MLP neurons of a small language model. Each row is named by its layer, matrix (gate and up: input weights; down: output weights) and neuron, and shows model dimensions 16-143. Each number is 128 + 24 x the weight over its row's rms, rounded and kept within 0 to 255. A neuron's up and down rows have the sign that makes its largest values positive.
After each neuron's rows, "fires on" lists the tokens most often at its 100 highest values on Wikipedia text that the model never trained on.

L3.gate114 [111 139 117 134 135 132 127 111 125 103 122 123 131 128 130 107 128 187 109 120 142 135 119  70 133 151 133 164 122 147 137  67 178 156 124 116 103 129 135 100 133  89 110 112 165 159 142 140 143 115 135 122 172 135 113 121 127 109 119 107 127  87 123 134 175 100  95 176  92 127  78 116 121  92 107 132 118 130 116  90 120 150 144 167 121 190 173 144 117 124 148  76 131 140 140 100 104  94 114 160 113 125 151 101 165 112 110 118 139 131 103 131 153  87 140 177 133 130  97  89 140 142  81  97 155 138 128 129]
L3.up114 [100 149 137 151 144 120 134 160 167 130 135 158 129  92  91 113 145 161  96  77 124 116 194 121 130 135 103 121 102  96 118  96 125 124 106 148 168 132 150  74 113 120 123 131 148 127  86 137  52  97 117 135 105 168 114  86 131 117 143 145 132  97  55 129 174 124 124 147 122 138 121 136 146  92  77 122 116 136 121 143  99 114 110 112 115 175 143 121 148 147 177 126 110 116 138 132 115 100 114 150 129 132 119 126 167 157  83  91 189 116 126 150  94 158 135 139 108 125  79 122 159 116 128 156 144 148 133  98]
L3.down114 [146 139 112 141 119 112 137 105 131  88  98 110 129 146 114 123 119  71 156 153  67 158  90 141 152 172 132 144 123 113 146 164 181 135 167 129 127 120  81 150 166 159 136 144 101  92 173  98 135 109 155 170 140 135 144 112  80  98 100 109 120  64 123 149  85 154 122 112 113 142 119 139 139 123  98 124 149 108 109 120 138 147 146 145 112 130 126  88 131 106 135  97 131 129 151 115  91 108 106 171 149 105 135 114 116 103 141 168 144 155 122 152 121 118 150 143 138 136 137 130 172 116  88  76 139 110 163 124]
fires on: " to", "|", " Ant", " Cat"

L3.gate377 [162 141 140 122 133 101 144 106 131 116 108 153 155 164 143 179  99 146 161 139  94 118 147 135 141 144 149 145 153  90 164 105 135 142 162 122 141 192 120 182 104 160 107 125 121 163  79 128 154 109 130 136  97 129 107 156 165 142 168 116 157 119 126 126 141  91 135 129 148 152 141 138 128 103 173 136 142 102 166 126 135  92 157 160 122 103 115  92 148 108 132 148 120 139 165  95 152 145 129 153 103 113 150  78 128 117 131 132 139 120 161 136 119  97  95 108 169 132  97 113 139 175 122 171 130 133 145 130]
L3.up377 [104 131 109 143  94 118 128 155 135 113 114  79 115 179 141  85 165 111  90 123 145 146 119 164  98 125 156 170 138 134 121 120 160 108 145 129 108 112 118 127 138 138 159 150 117  87 137 163 125 125 106 183  92 118 132 128 106 126 138 111 134 155 142  91 116 145 133 107 123 122 140 165 154  88  75 147 139 113 127 159 134 145 128 119 162 154 132  95 147 110 122 113 158  91 152 119 118 120 153 117 133 153 163 134 107 141 156 164 138 156 100 127 119 129 154 135 143 166 130 142 148 139 124 143 146 106 101 120]
L3.down377 [132 143  84 134 186  99 122 166 151 102 141 117 124 131 114 116 164 135 149 113 128 113 134 142 119 106  76 146 169 178 110 114 130 130 143 105 113 102 137 140 133 133 136 144 147 135 121 128 108 101  97  99 151 124 150 169 109  88 111 128 109 119 143 118 153 133  98 131 103 127  84 124 131  97 124 122 125 170 123 109 120 148  83 146 154 137 157 132 155 139 116 149 117 105 128 116  92  90 127 124 113 156 123 117 125 145 123 121 159 141 117 100 108 150 130  84 144 141 101 126 139 145 149  78 179  95 117 118]
fires on: "sha", "roe", "gar", "ho", "oor", "bel"

L5.gate483 [103 159  95 101  97 101  77 138 147 125 106 151  83 134 170 134 151 122 113 112 123  86 156 177 125 129 125 111 127 131 142 167 117 147 113 110 128 137 110 134 147 150 133 133 105 150 103 146 145 161 120 142 129 126 138 165 132  89 137 166  98 137 168 117  85  76 133 140  80 102 136 103 134 111 133 105 140 149  93 114 178 113 103 122 139 150 124 123 129  67 151 135  94  93 141 158 166 151 156 140  63 165 149 117 121 138 137 105  85 162 144 103 151 145 154  95 141  79 115 132 121 127 120 140 116 123 108 105]
L5.up483 [144 152 111 149 170  97 104 131 106 103 169  91 121 128 137 109 160 131 141 129 129 125 108 128 104 149 128 139 119 146  88 121 153 128 111  84 109 153 159 146 142 101 144 122 121 121 173 151 155 132  80 128 111 104 103 131 104 122  99 125  87 171  82 118 158 162 130 129  85 152 134 113 137 119 148 136 120 185 141 115  97 120 117 117 128 130 148 180  97 159 151 122 133 104 144 121 173 103  99 154 138 119 104 115 154 217 162 133 150 158 134 132 137 108 125 118 101 140 150 105 172  89 101 150 109 145 105 169]
L5.down483 [113 100 119 161 114 145 135 111 167 154 129 172 175 138 100 150 159 126 126 118 121 101 103 129 153 153  94 180  89 165 110 112 185 121 144 132  98 155 124 119  72 126 117 116 148  89 139 144 144  99 112 123 141 131 162 117 121 126 101  96 136 102 136 137 128 128  92  80 143  94 121 146 162 123 137 118 133 155 117 110 115 179 145 146 124  78 143 125 113 123 118  90 140 122 112 129 128 147 126 116 131 127 113 158 120 125 129 143 128  98 110 191 120 156 129 132 134  59 153 195 189 141 139 101 121 123  78 155]
fires on: "\n", " in", ":", "\n\n", ")"

L5.gate55 [155 127 120 154 160 122 130  66 162 121 115 130 143 131 179 147 124 169 141 128 129 144 108 106  81 132 103 129 163 142 115 143 170 163 143  95 105 101 116 162 146 111 143  86 122 125 127 170 176 119 126  99 109 128  59 100 121 123 155  98 117  95 160  95 113 146 154 145 143 107 110 148 116 136 150 103 147 101 142 159 113 130 142 131 142 157 145  99 122 150 118 180 144 114 133 135  91 142 111 108 149 108 116 144 138 106 132 121 150 136 166 150 100 122 120 120 117  93 120 114 100 143  96 148  79 109 146  67]
L5.up55 [113  93 131  91 148 114 151 133 143 126 120 135 153 117 144 124 137 136 158 133 145 119  86  90 104 171 137 131 120 121 122  99 163 110  95 106 119 143 127  82 122 151 164 120 130 185  79 143 125 122 128 122 112 145 117 152 126 167 126 107 149 104 154 102 132 130 120 133 164  98 146 127 137 152 114 141 177 152 137 154 156 148 121 118 129 153 139  89 112 125 155 125 144 141 117 107 138 144 125 153  81 183 109 137 132 124 146 137 146 111 120 132  85 111  99 105 125 116 105 167 134 125 102  89 102 136 113 100]
L5.down55 [131 148 147  83 102 123 165 160 131 150  83  99 103  94 128 145 163  82 105 111 160 157 151 164 102 110 130 110 116 143 184  98 160 119 162 100 151 144 125 147 113 121 150 125 129  84 129 112 107 103 125 148 127 141 114 152 147 141 126 119 144 153 144 149 110 102 128 139 157 110 106 109 118 146 130 172 119 185 170 173 128 137 144 153 138  87 192 143 160 153 138 104 119 140 141  87 146 139 131 132 127 118 136 136 117 144 143 122  77  89 133 113 125 122 185 121 108 126 130 118 123  96 123 127 119 110 138 163]
fires on: "=", "ti", "si", "mi", "ust"

L3.gate369 [167 133 158 171 117 140  78 150 128 141 142 160 142 141 125 116 181 150  96 140 136 138 105  77 143 111 135 116 122 130  96 126 176 107  81 110 153 142 139 146 126  92 129 103 151 178 147 135 165 135 105  67 144 154 119 162 104 154 108 144 117 133 140 150 165 124  83 115 126 175 120 132 130 162 146 130  57 101 122 109 135 154 118 164 119  87 140 144 119 145 145 161 113 113 103 125 177 126 108 130 113 127 152 141 132 126 130 112 114 147 126 130 154 130 133 142 130  97 136 110 114 108  86 106 155 130  85 122]
L3.up369 [116 141 124 123 127 151 157 157 127 159 146 113 156 148 126 111 117 160 126 119 154 147 104 105 136 104 107 106  80 123 147 146 141 108 114 133 164 139 163  86 166 119 116 111 146 157 157 101 108 128 105 136 109 157 160  91  98 101 135 130 107  75 116 123 174 103 147 130 110 140 115  89 139 131 127 108 109 107 144 120 115 141  99  83 138 150 120  84 115 129 147 150  88  65 103  86 166  93  97 118 131 141 133 106 139 102 136 111 122 153 114 127 168 116 142 125 148  92 126 150 136 115 103 119 135 144 129 112]
L3.down369 [120 107 109 137  86 119 152 146 126 103 115 159 112 108 103 120 100 146  69 108  95 114 151 153 126 104 135 112 128 124 158 108 154 158 129 148 114  99 107 127  87 168 151 136 112 116 130 112  87 114 136 118 131 114 109 134  71 105 151  88 132 133 144 158 119 105 133 118 143  98 152 113 162 116 120 106 155 164 104 139 122  97 104 126 153 166 125 132 144  99  86 172 104 149 180 121 119 135 136 111 114 119 140 130 108 129 117 117 128 136 132 121 109 107 126 128 167 142  88 228  83 133 129 131 106 104 119 144]
fires on: " National", "c", "ult", " 1980s", "ba", "vent"

L5.gate308 [164  66 122 105 122 167 153 116 134 131  70 120 111  80 136 152 148  92  73 177 116 158 161 111 122 103 119 128 123 160 107 124 105 129 124 136 120 122 131 108  99 127 117 117 144  91 125 129  83 123 106 128 126 145 131  93 149 119 164 159 129 153 114 173 114 113 126 127 117 190 116 166 138 122 154 113 110 105 131 117 100 147  81 140 180  82 101 101 107 146 138 168  84  77 106 119 145 105 110 155 109 102 124 100 122  98 111 102 123 144  91 152 128 140 133 137 125 112 126 125 103 134 142 118  90 160 137 133]
L5.up308 [191 116 134 148 154 149 110 136 170 111 118 143  98 153 141 103 137 122 116 145 129 106 130 112 103 113 132 118 108 130 155 139 156 123 131 117 156  98 155 127 114 133 125 109 128 106 146 110  81 134 162 151 146 111 170 105 119 141 167  93 107 110 102 118 150 149 145 146 142 152 155 124 139 134 107 145 144 176 135 149  93 121 170 154 106 122 124 108 125 122 117 110  92 130 136 164  75 144  82 115  90 122 102 118 117  80  96 124  61 145 135 182 159 147 183 111 153 119 154 143 153 112  99 132 122 136 105 109]
L5.down308 [100 117  88 110 135 104 112 127 146  81 118 107 127 134 138 111 110  66 147 143 154 114 108  41 142 153 118 109 150 119 130 120 184 128 119  89  97 107 114 122 150 109 170 130 122 117 134 104 122 142  90 147 128 122 163 167 163 144 133 108 135 138 119 131 135 121 143 119 124 143 117 105 182 131 168 117 141 133 104 105 141 102 135 136 139 131 106 119 166 103 110 125  94 140 123 111 101 102 184  95 118 116 129 128 128 127 144 159 128 164 146  97 145 143  96 145 126 111  80 208 108 124  94 116 139 128 106 154]
fires on: "r", "s", "st", "ost", "ter", "est"

L3.gate246 [ 88 100 136 138 127 114 177 141 140 120 103 114 136 121 142  83 160 167 158 141 145 116 124 129 151 156 135 108 114 152 159 116 137 117 102  95 141 135 104 132 140 167 147 168 135 118 116 109 140 176 151 134 122 152 167 153 144 132 127 123  88 109  82  98 141 141 136 153  84 125 118 141  93 109 159 142 108 137  84 125 168 124 112 104 132 138 150 142 126 116 180 142  93 176  64 125 132 123 153 134 128 155 120 125 139 127 104 107 107 168 125 125 130 144 155 143 125  95 120 139 138 102 114 146 167 147 136 110]
L3.up246 [ 98 131 126 124 123  94 141 101  98  92 107 165 151 140 153 112 152  87 136 112 124  96 151  88 136 113 132 144 127 147 107  91 119 115 149  99 128 189 138 131 148  95 126 137 160 134 144 142 107 170 124 123 109 112 146 140 111 142 117 114 134 109 115  97 140 136 131 123 155 163 140 141 120 108 107 141 123 107 132 188 123  99 115 129 104 173 121 107 140 101 149 121 142 133 173 182 116 115 120 124 101  92 136 105 173 138  59 167 124  88 137 127 167 133 162 136 134  76 112 130 130 146 140 134 143 136 138 141]
L3.down246 [122 142  85 147 136 103 147 102 111 126  68  71  93 135 132 108 113 103 119 126 114 120 115 121 130 180 122 159 131 126 120 138 151 117 128 117 103 135 119 135 169 151 140 123 119 126 124  99 118 159 111  99  78 118  91 120  77 125  96 194 128 130 138 133 138 119 117 152 147 105 150 119 122  89 126 116 132 132 138 162 128 112 131 122  90 139 169  81  85  93 121 130 107 158 105 119 131 112 135 111 116 152 129  98 109 139 102 156 107 144 114 165 143 131 158 151 118 156 123 101  86 154 101 105 113 131  68 114]
fires on: "ologist", " player", " art", " artist", " Ant", " app"

L5.gate230 [142 162 147 125 143 131 123 137 102 109 104 126 121 139 112 154 129  80 184 139  97  95  89 132  62 124 138 184 112 119 127 107 114 126 143 106 112 124 123 150 133 128 131 143 146 115 106 162 110 122 140 146 146 127 135 146 116 110 138 130 133 172 127  97  87 146 123 121 132 162 117 147 144 119 134 138 102 132 136 117 159 136 130  80 113 123 110 108 151 119  86 147 104  91 132 124 136 146 145  43 120 126 112 122 106 158 109 106 126 123 181 131 117 101 129 138 170 133  91 158 139 108 150 167 111  71  98 136]
L5.up230 [121 189 149 116 133 159  80 106 137 112 124 130  88 107 161  89 121  98 138 122  83 101 119 105  95 150 137 163  80 142 123  87 111 117 144 127 111 156  97 145 127 160 140 141 131 119 145 104 112 152 127 103 124 134 145 164 141 111 176 104 141 155 135  96  98 131  93 143 160 123 104 125 149 166 119 138 155  85  99 103 179 178 102 126 146 155 160 101 150 141 167 121 102 143 151 121 145 144 137  88 107 130  95 170 120 140 120  95 124 118 155 127  83  93 168 184 147 118 125 176 155 121 135 126 152 136 136 148]
L5.down230 [139 140  99 110 110 119 126 133 105 110 165 151 151  61 134  88 118 148  74 115 136 161 142  86 152 151 135 116 165 109 121 135 124  96 164 159 179 109 126  98  86 109 153 122 110 167 175 117 101 126 134 132 103 118 135 111  85 119 103 110  92 125 157 119 158 138 163 120 131  94 140 139 145 131 145 123 134 144  99 103 144 126 118 168 143 103 129  96 102 153 181 123 139 113 125 131 136 112 125 151 127 120 162 127 138 129 130 173 129 106  91  90 165 134 114 102 121 149 142 163 190 137 116 125 123 148 143 131]
fires on: "ll", "/", "{", "ven"

L5.gate85 [125 137  87 142 108 152  98 161 138 166 138 102 126 124 170 136 156 130 138 116 146 166 163  94 116 158 138 130 138 134 122 128 185 123 123 125 100 138 120 120 106  75 130 115 131 139 117 104 147 137  79 117 112 131 152 142 132 157 136 119 127 136 106 122 149  92 148 143 157 182 110 123 139 128 102 148 141 158 148 123 137 109 133 148 163  90 153 124 128 168 128 137  79 127 108 152  84 108 117 105 123 127 116 122 159 101 119 150 121 123 145 129 146 109 137 110  97 129 139 123  83 116  98 126 162  82 100 106]
L5.up85 [ 99 157  74 164  99 155 138  82  99 123 142 151 158 106 129 132 138 137 113 107 103 146  97 115 110 140 134 128 147 128 139 139 140 156 106 118  95 123 116 163 122 138  74 109  96 119 102 103 132 109  79 115 157  98 124 101 132 149 121 173 136 149 141 159  93 171 132 119 186 102 158 108  91 123 122 159 149 143  97 148 149 119 154 160 124 161 109 103 132 143  59 119 135 153 137 122 123 122 122  91 135 144 135 154 117 138 157 137  85 111 105 114  72 163 123 100 106 100 149 114 108 110 105 169 110 138 134 141]
L5.down85 [ 98 127 139 148 136 139 169 141  92 153 122 117 153 109 116 122  78 102 118 111 153 137  92 132 139 144  71 103 137 174 102 161 173  99 116 106  95 108 127 158  58 155 113  97 104 137 109  56 118 116 131  82 120  92 113 120 146 100 134 142 135 128 147 142 105 115 130 141 129 159 129 126 155 136 114 122 135 126 116 180 110 124 137 137 114 125 154 147 128 129 143 130 142 132 134 113 115 141 129  94 111  99 146  73  87 138 134 128 141  92 156 105  82 158 102 114 138 120 132 126 131 130 140 121 136 150 162 190]
fires on: ",", " .", " (", "mi", "art", " ev"

L5.gate349 [ 91 130 165 111 162 153  77 129 131  96 121 111 118 126  74  68 140 121 112  89 128 179 159 160 139 111 111 115 176 103 127 134 145 165 125  96 123 136 102 161 105 104 158 136 157 115 158 149  97 152  88 107 116 133 160 141 151 162 140  97 112 102 132 144 120 184 147 113 136 141 110 111 116 133 111 150 114 112 104 129 148 139 137  83 123 113 189 123 145 106 159 141 142 126 153 152 130  97 178 137 137 145  91 110  93 132 121 134 174 114 148 113 119 123 149 118 105 169 117 106 107 122 178 159 121 110 134 127]
L5.up349 [127 119 114 170 137 142 133 149 131 130 140 135 155 172  95 134 110 129 146 102 128 143 122 150 121 127 123 160 119 139 153 100 163 197 116  94 119 120 149 146 125 149 103  87 109 122  65 105 133 133 109 124 150 113 141 158 114 138 138 129 129  91 110 103 137 113 128  98 124 143 102  84 101 116 104 194  82 152 124 130 136 153 146 129 140 178 103 135  86  84  91 129 136 167  84 134 130 137 143 134 157 135 102 101 144 133 150 104 123 135 143 133 163 158 104 117 117 124  90 120 126 148 139 135 123 102 121 101]
L5.down349 [150 128 132 135 137 163 164 142 135 139 118 114 136 125 109 136 146 167  96 131 127 159 113 129 122 136 158 115 115 112 120 164 137 131 107 152  98 111 179 157  55 107 135 101 136 169 130 120 142 135 139 145 145 144 140 144 132 124 113 145 157 108 129 123 133  97  81 148  90 137 148 146 157 117 162 177 145 147 130  99 134  88 125 115 113 109  93 122 147 134  84 115 147 161  78 134  92 169 130 132 144 157 170 156 110 147  79 127 117 124  99 176 120 144  92 155 111 142 127 165 123 100  74 146 108 146 120 104]
fires on: " years", "co", "na", "ti", "di", "si"

L3.gate328 [141 158 125 161 141 121 142 137 108 149 139 147 136 100 170  88 115 137 140 149 179 134 126 128  92 148 124  95 154 124 128 147 116 162 152 159 145 170 105 161 129 156 111 105 108  69 115 145 164 115 128 156 151  91 107 113 152 154 118 121 133 145 138 147  75 163 149 103 130 125  99 139  94  95 147  93  81 145 145 146 108 142 144 183 156 139 165 147 143 104 167 152 164 160 119 141 135 126 122 118 121 124 131 107 133 150 117  96 127 134 116 128 138  75 113 121 122 116 145 114 154 149 145 137 127 142 143  96]
L3.up328 [157 134 131 138 140 120 118 150 100 145 132 134 155 124 111 128  85 124 142  99 131 150 129  92  98 131 110  80 121 116 140 127  78 146 125  92 115 118 120 115 106 143 116 145 139 114 132 135 145  62  95 185 103 134 128 164 107 114  80 117 124 176  88 143  72 102 147 155 167  92 127 143 147  91 129  88 141 162 116 151 123 110 157 103 140 114 138 160 127  83 125 106 166 129 107 189 119  82  95 138 119 148 131 120 111 150 166 115 121 143 100 134 110 130 127 132 175 157 140 119 148 102 119 165 158 128 105 128]
L3.down328 [147  97 109  90 101  51  91 149 140 126 147 110 113 141 120 133  74 139 106 132  92 107  91 180 162 146 125 171  95 119 130  79 119 143 139 155 138 112 133  97 151 109 164 139 136 133 123 118 134 130 120 136 111 125 157 134 129 136 111 124 124 115 141  92 125 122 102 112 165 157 126 148 163 141 130 117 150 118  74 143 108 122 123 115 119  90 137 159 150 184 121 119 125  97 142 156 121  87 114 132 148 120 114 131 151 120 120 131 121 146 139 121 122 148  90 140 118 151 100 217 135  92 149 148 100 103  73 126]
fires on: " also", "ine", "ly", "ing", "de", "ling"

L3.gate160 [115 104 137 128 143 114 134 104 161 120 155 108  67 114 116 129  88 115 101 114 135 104  88 135 139 105 149 101 150 102  81  96 186 115 149 146 125 118 113 111 111 154 141 107 121 125 116 132 187 159  97 106 125 146 142 108 149 127 120 124 107 165  98 144 171 147 137 112 158 142  97 179 106 110 163 104 114 125 107 151 104 118 104 119  99 127 154 122 125 165 140 108 130 118 177 116  79 151 139 164 147 103 125 135 123 129 118 158 123 118 115 137 115 117  63 133 137 108  76 149  75 137  97 113 137 127 115 119]
L3.up160 [142  76 116 134 127 141 150 114 135 131 166 110 113 107 110 104 106 112 108 136 170  94  83 133 140 166 124  83 139 125 105  94 145  97 132 138 141 110 122 136  94 139 116 116 140 133 106 112 145 194 136 112 148 159 170  96 126 153 131 113 126  90 118 124 146 100 132 148 117 151 106 146 100 153 165 121 114 179 119 151  83  90 111 120 103 120 114 160 146 157 131 117 112 109 113 129 101 142 127 143 159 107 133 140 140 139 145 131 137 133 109 145 149 136  93 156 111 132 104 174  94 136  92 104 124 146 146 178]
L3.down160 [126 118  60 148 106 143 147 162 139 109 130 129 160 142 119  88  88 172 139 118 133 126 104  95 129 140 149 133 101 124 137 101 122 116 162 144 145 118 155 121 112 101 152 129 111 130 129 115 101 143 119 155 111 144 121 118   0 146  85 133 118 151 168 165 135 115 132 125 102 140 124 121 131 138 150 151 169  89 129 111 144 136 139 169 107 155 146 143 118 122 139 134 101 161  79 168  97 133 114 143 124 138 118 123 111 127 146 128 102 150  80 134 127 112 104 113 131 127 120 101 135 117 124 122 113 126 178 186]
fires on: " m", " cm", " mm", "s", " percent", " yards"